Part of a small language model's weights: width 448, a variant of Muon for these matrices.
MLP neurons of a small language model. Each row is named by its layer, matrix (gate and up: input weights; down: output weights) and neuron, and shows model dimensions 176-367. Each number is 500 + 25 x the weight over its row's rms, rounded and kept within 0 to 999. Numbers have three digits each. A neuron's up and down rows have the sign that makes its largest values positive.
After each neuron's rows, "fires in" lists the words (lower case) most often at its 100 highest values on Wikipedia text that the model never trained on. A number after a token or word is its count.

L3.gate126:506512462493531531481499508518526499553471525496448471534479455519500486486488541529516529497514500534436527500519532491463463576501494496495460510483456483481484514510503457530476510523460488487514504478494514539517500516512527482473494498546495465469488514526546505513493528505511535513549456475492522481534520490520482521525507465471519492491497465507510481479487514515508505488494503525486517478493525515530469518495526476448529435458493513493504538507517496485488506527510518459514526505528519493465464474511509514537479508532495539475485509470532474483493503535510488529
L3.up126:485462533505455527490472466539522499466493505475495492527549521553478487497506462500512496484529483484532488512519477497489514493491499520511504510479470501509499541495500502476514519492476516514490524495464477486486468514502506515513483467498500524536480534498521500508485533542473490489561476513470514534470515505560500482481518475440491525460473501514472464518512479514482489497548506512464542489519525506509496528512526497503554524442497471447479444479504475520521507545540482454478504495540468484454476501508475511492487549474517529530505493488514498487440454514472508527
L3.down126:520519531507478494507486544501538498485501493488519471519489530528490527540482528505502473534506531528509473486520511519546521511539541475480476494478491428462475526526503476468518519519507455472555475495487494496488513540506541489465510479511512482469448506548506529457479504495485478502485527500521502491482540466510466486493441492488538500528460488537544566453539535490486533491510482544497528533516500512478488455491513536493487509497512507446453476502475501528530513520510551502507501489512504499485498479557496500518491467515499511494481497514543485468490493498501518505
fires in: "a" 26, "of" 16, "an" 13, "married" 6, "to" 5

L3.gate726:507477515493544485525510507471447499540470435460512526485548506528519490519520480494440502487480480536522472486501519553508493505511494536490532517494506521548489515541562482529529538480458555490476485510500506474495464443524499495499516505498493468499495507468505515519488553491518494502513502479551531506494525492486478452524549531527532484497507471523447504485518500477493450532489509527477506498508489468562470492516463503520532476540500492528509516479520504490505523523550465518514495516503500530498503507517464503496496466530489515513547491511524500522501476502518544451
L3.up726:541518508501539480482446497532488503527542509476477511480516486500486512488474499495511462511491502524509464480473489525459526501494505516503503533521499526526504506512487482568527526517469438465486481516488541510542467487495491538520501501558504491483513517423452546495513497490463499522501497483513495535453521524498443467525514500519520524491543525519515518497480495477447469482498497510480470522522509462535471487513515521500548521483463522486486522521488511491496487506494501456535491458439470482522462491500494460530493482554485492477494494454512500513506502511551511441
L3.down726:478513456524563502485525522501491480504507485494490468512512530472519499466536482488505501537525498505557528488509492529563516477490518528546490511487485454472517505503485483516515505511508486502495502500519525523480521488561455488492495500556492517486505526486488517500548480538521503486451519492508535499485527544508447493487473477517510496485504512498484499481492501509506481466506498511560479486484557483551472505523533501469540493535494501517508512468479522540533482523506504513484437490491508455483540460512520511475506463519497516533523501522547542491499506507485428514
fires in: "of" 43, "by" 16, "to" 10, "about" 7

L3.gate436:472474538501456522479536497517520473517459476459494513518500484524449533492468476500485496531456454475519481507493540527494556492453495472511472498517491520419474493581525481486549466472517510495482465507487493530567481461508502468494468523492475514501478506501520469485535508534499486504566502456522501475495444534505525495493485480503491512492537509482520498531511509494556506486467528508540500507488495491513494534480484563496490497492519477550518515507506472525486521506515524449464513482499507479502503488536481496482512510517498466495474490440473494515496493449491532511
L3.up436:513501521529522527518490516497468552499498513494558535535496532466495514504478500466481477540511485525522487501554510512528491510534522504500497500467550528561477493466439507501497488469477535497503529529507468503500492467497519508513488546497500487511448554539488502454496482524534495505507475490536522505459496491510517490461527524514492482547468473517471494500477505483489515479493538465526501516490477498515499491510507482518507477482475506502519535484478436488479502483499511483472538485533454500489461516517485505494536476540512499527478507486503472482479519519483474510
L3.down436:501520512544529513508458488514501516507541483555525497496504516482474496478522522508516507469526529512495491486494446542456509512481482476474484500519507463524490488480492563505518499492535516463529476477522546508519512483500533547538502483526523511503489540468491456498478516516489504480514456473465525525555565453467509475454471487483490482521530508503531507499516540505500491508514551490533537460500457482498523457500499489546499543499512553497503515494499466467476505538521514524509521527502471529518502467475462503489520494481513484505542475500502467461487513499532495481
fires in: "of" 31, "rockpile" 8, "to" 7, "stories" 4, "through" 4

L3.gate553:518500471487488476546499510496498567541516482511494492475544506523522544480471466469534532519470497461522475526474531499541489522458480517499461489519552504514514508481476482485533522515524465494456503482453470516529512498508501499514511496498472477470528475505486502484542505480492530549504482533506500496463433513519492510520481511458513520515491519564504551500508474481505496459438521516506510490489503490501512517494501521538513483484505472461534486504526490472503545504465500518484522513437491498489509509505496543520496488528483527511542484476471498533490514481478515510
L3.up553:489530513523478546516481532521469543499508544530491486516484531489471528465503468483470541518519518508487491559473525519513465466497551497544479520484503482503484538540498495486484532501498512492544517480473476497449497497498516477530442494466464514505497470545501491510522477544484506481482481502538516502449487464512503491507503494512514512477477501500548502517492485512528461458469524548529504462461513508550516455494470489522503540515475505470483467483490519462474506504493517525484500482524552500484529471557478527527466467530466459493498515532479531487494503478520540528
L3.down553:509508495543436437488529490523495449467495500493465501510490487502510475510527499493520478459510503499577502484545507490498509494501512485518496486523486514487494484507518485487502537507525498514481490529466528534487517495535519503547515496446518505510521512481461543535482480537506517551511515489523511495510480471505501470457487473511487504460489461526517546511510481514513504478542506518498489548501500487565507465514487489509501510525486512451480436478475499494492534512541483522527489493506556521489525436518526484544500488491456496486502496477499517523470482478539455516
fires in: "of" 85, "de" 4

L3.gate5:527472473522470458490470476503492518569523528490488474515478488510482503498523516547527553525544573536475503540499496517452492504490532496504483517471507500474505478532533532508495491484506496496517509469465497478496471500470529526472553471473487464506466477496514567474520515446478494547494451516503505482513570524497471477484505505503546484546492482513565536463485533534454514509448510503462542531474506490502466488510503526522504549520503512521462497532537505480503504540493510516536511499501477520494488476495531519503490496529491511494496484502496509553458499494487501492
L3.up5:533528446512557506471485471527514523539481531497495516519530514501518505502526473514506491456499537502448519518472475485477515509510479524518502511487486515505521498495542530474494511532504472508505435500453564460532495503498517515490520492499512506517498495491512482497507495498468507485518491507463521477526541495522452453480493533508474524540526482486506512491500475495540506470476466504513541502499490499503466504504459497504528513495490497496525466506561527481518550532519473523529492520509476518513505506512481498487483515470526496476510488561506489507476431508482505535
L3.down5:486501497471507518480498474527504529531470480497516506509526512516506524495521488475459538509483487535539502471539523559508519474498487499494486507458505414510534508527508497540464490499488478476508454516475497502524529516499540463502497503531483459512465524524511464508533475469543507479517489496487485467494565479458501472502503485461473534537537513483533477490509505515481500482518482523511469562472515481496499519507516488502488502518526471502471523533463536503527499545501488519513495477518520499475486422511502471467505498496466549477478527497492505507551490500495501497
fires in: "a" 33, "any" 15, "an" 14, "only" 7, "one" 7, "first" 6

L3.gate713:477497509533491495521490524525474548469499502467506484521563508512487524541510494483509526482515516531542476509510490515517503525526518518470532558505458477495495477510518473453434473498501491500480491519523481517496523499480502448479475523539484484501526519479483477507461503508476489506461505527520506479472516466485469481511491481470582483510542514533501469487472458498496469513541491484480505512521510471476467464544476503515515482484497479516554500445490510510500540492528505512485494523505511482511496506504509506444481496525480493493561492497502505523440486492548502478
L3.up713:517477480477532490491461503484517523488496521479513517509505497502540500556501497501512539497501503511470469479522517466455526508470548488551475520509539506460484529494502549526500476500491459494486507503533500500520532478505507513518476517466463509504489452464536481493514473527478493450499478540501522526466488497524480524482486467526517525441489491468516495500469471444493510487503510515466504472534481496514509475559508519512520553531492473488483515474471554490518516516525490469503509508492471485531493526457486491504521460456494515547509503516501505556513512520501503483
L3.down713:490528516463492488471509543443515530509534488506526542486508484505486489483490484521460496475484485454611479470480487515510527519544509567515507540521500327501495506550532503524494463469513486480519509465521474461511536508487523506482468528566500537489467536523494485490508463510487513506506544468516469520483492502520449502468509512519469498472533498503532486484495488516505499486487487507513477531449510484528512461524548471504472492505483503500499486514475493530522509509513496506517515512510504491458485467472494517466474487496475492497458499508515528511497486476487493509
fires in: "to" 39, "by" 27, "from" 14, "of" 11, "with" 7

L3.gate261:493498456470509494480498494516518529508497504522536500531466503519476528534491515526494551457544499518493481518521493515495511506487470536505537479502496444479531516457497511472527494493446538481500516453536426469502452505524489518451537556510526465516519509549498552476499463500503533479467455489497496474498541488453481490476475510529503482538512532483514493442485475477535537507492480538471453466456512464499531498460491506533515497515515493492542499508467469484497463498548501512514505503506479538522538513474522472521514454543549491498484463494485453484484508500494498491
L3.up261:488544452458525541504492514502531494534529504481547473517532470532484542528518543485515492484511488535519497480515527554500489487483456459476503526498516536525522525489468456479558554487482490486506514502487494516504460507510495479493503530517514495512483533496491517486478527514528478506503488492466477523506483546497462438483499465527467501562471476533492500470547438445534498489545501536500472452494500522521472508502488514514489485461547491493501472484490480508473466510522505491535515480543468536507548546497444482520490479518502488515530496498519509531512506531514491496
L3.down261:533535552466460493526509479518480514533506498509521512516513509484500514483499461512504572475490487489510485536489524471497529458503462541507521511519437410512497488514471505462490490512484535470486526495531500493508467428520526506454528477472483506509477527495491511511524498511500518498472508479511504519519538482469498454522488486506484478525473511501487511488496516542515531529467446587505552484502505533504485479521515536536500509516487473480512517473501477474486494519457471476513442478515479514487481498486503484495479527518516521492481548520484544507539519483540464491
fires in: "a" 50, "an" 20, "one" 9, "any" 6, "each" 6

L3.gate862:480519471488520482527455522508531500498496509498479503504493560490533495510450501464501501528503502499459527533487504522458515513482478527509513486491527486503471529465466512493514518488531475503511500490459492525495494492510504505514540530469535513490478512518544487514503509468542517503508459522521511549515501498489487484503474482493533532530483521522498524449496482476514459473467534489483456497516444464516530473558478510529529515495505547488486517449486490445583465493478503499562522501489497509479526517487511507506491499508497490505495468522524497508511462504524492465
L3.up862:479499500509535519520498483483498500474484508508523469561482510502512503516500559515525449527521462503518479525479513488500510511520513518513519506482515522494527493472487471503477479489492514471508533491494504517514492496520492528451444524471526484470460481508517471492518503464488465512443531506513574483483514522505519480509482493526523488514513500529509548498503504526425490462516486466413480515498494524537511493553521467544493488547533557472493482510491520532469505468472530532508522465520526509508449499498520458532526509494502478470536509454519530485519495523485512499
L3.down862:483467496490467479526535484518473434510532473530431453490525516480456498537525493486516505483523493548504489507507480467568484503551512525520502570526505498514492500513497482489510484534461500460462536520494464529473457507499487521459533488542490521539546486449485507492500508510492527503509482513504482507474425489503476501520491508510505508482477487539499504496494479503521519494520511506481518493470462462525491490566488514510491470485492509470518481483536481552497472519534501487476480504503469526508513498536520484465479467485458505491492512568527501515493533515533497525
fires in: "both" 44, "between" 30, "of" 11, "into" 7

L3.gate651:519488512544500537460552498504472500543490525553447490496520483512475475480519488487503472517493449478532474524505510515506524508518526535479517498515482500491486498461533487502480474478483500481516482475521509436514513487456484512530458489484474505455451536554495491529498506486484464462512473471500540500490471488510497474502502487522499520487474512510476463506489487492508526480515496474501522504502482478514492494555474494517531494532499500533597467535511486468537498485541485456495538493514476549542475505491570483521509497556505480492558546481543475524469458487499519480
L3.up651:513495532491511474445496487503533488501477506505461509477500506506525459517481427477511517534492445474532516473499467483509559518480528485486518514503498502498514488476467531500543482469481497473487514454480535460524494522485535491499457497487556589470465524462527552509528491530494481506530492470515506502519482511512509468492520510503489436459510526498494492560508508482510500490522536535506495516495504493505503489483490471514513502564506447469475506510448480492507476478546498469544500542494496478510528497473519512510530505557508444547483497547526500483508472486517539470
L3.down651:527470515529515476436503535532532539532518515483516497491548526528509481508478511448561477546493517507524512514520481532495508497524473537468467504506517504459497481478514482499514470500492510459511486464514496521515524488493479532503500468492513494469466460509468489452545488475486498510518535498560542448502514486475477508473531507469482508484514527519519527506470508520481493518482481505548480513490492533511486489472533463473492456508556515514520464532461505485506522492524511552515519503493484553524524449489493531508511502540487481475515472528485531511493459497492508493
fires in: "of" 43, "to" 17, "into" 6, "contains" 4, "by" 4, "from" 4

L3.gate696:481504509493522512501443518569527512496494579525477467532508486477529506504494467468510549484481467477527501524502448450510509555522517490502463555462483474521472493488475474520458505486537499502495500477509503518512501493494480486506517431547509495542476500508486528515457511502497513529489518530486511483479514503504498496477503497502520478519486477531544532518461500459492513440543464516487504498437504491514464499486481507521503502519487515509463541495504516449494479452500530501500524516503450508483495497491497502514522497485480489524461469493502495493488527493479447485
L3.up696:496535515506468535522474554532520485498497493542481545490508502446461535492539507502506530525506498493527480517489491497498488521529524508511502529499497535522483536530471525503534491494470479496479461455520530516476473506511506515520477496519462501524501488530511451454490498493496463536515493471521461494481510448512479491519488500517502483471488511520483544503501525527493509500547456504503481497472497520531518444528520518460536460506517505462527515483429501517521512463514561529473522530511509469511533505527510527489513512557447461526524516511511518492507440471484498499
L3.down696:508517500487508492543499480520476515523490484500527475499496504507500451486515503482483475476487500529577493452505484518527500524498517482470500505503470336491517519515517504488515506491498500478491514513464519528504510522529513519496461541499525503491523507472490492514534503502501490462489457467485498512483536532516524478505502467514531502513499497490536498488531467483495473449502539495520500502518504512468515507474511499479463526511460493513501466505538508513507458487521440520521472518492535537519488497488482478496463513502538538457496488469494507530494494501484509506
fires in: "to" 39, "of" 26, "on" 9, "by" 8, "with" 7, "for" 5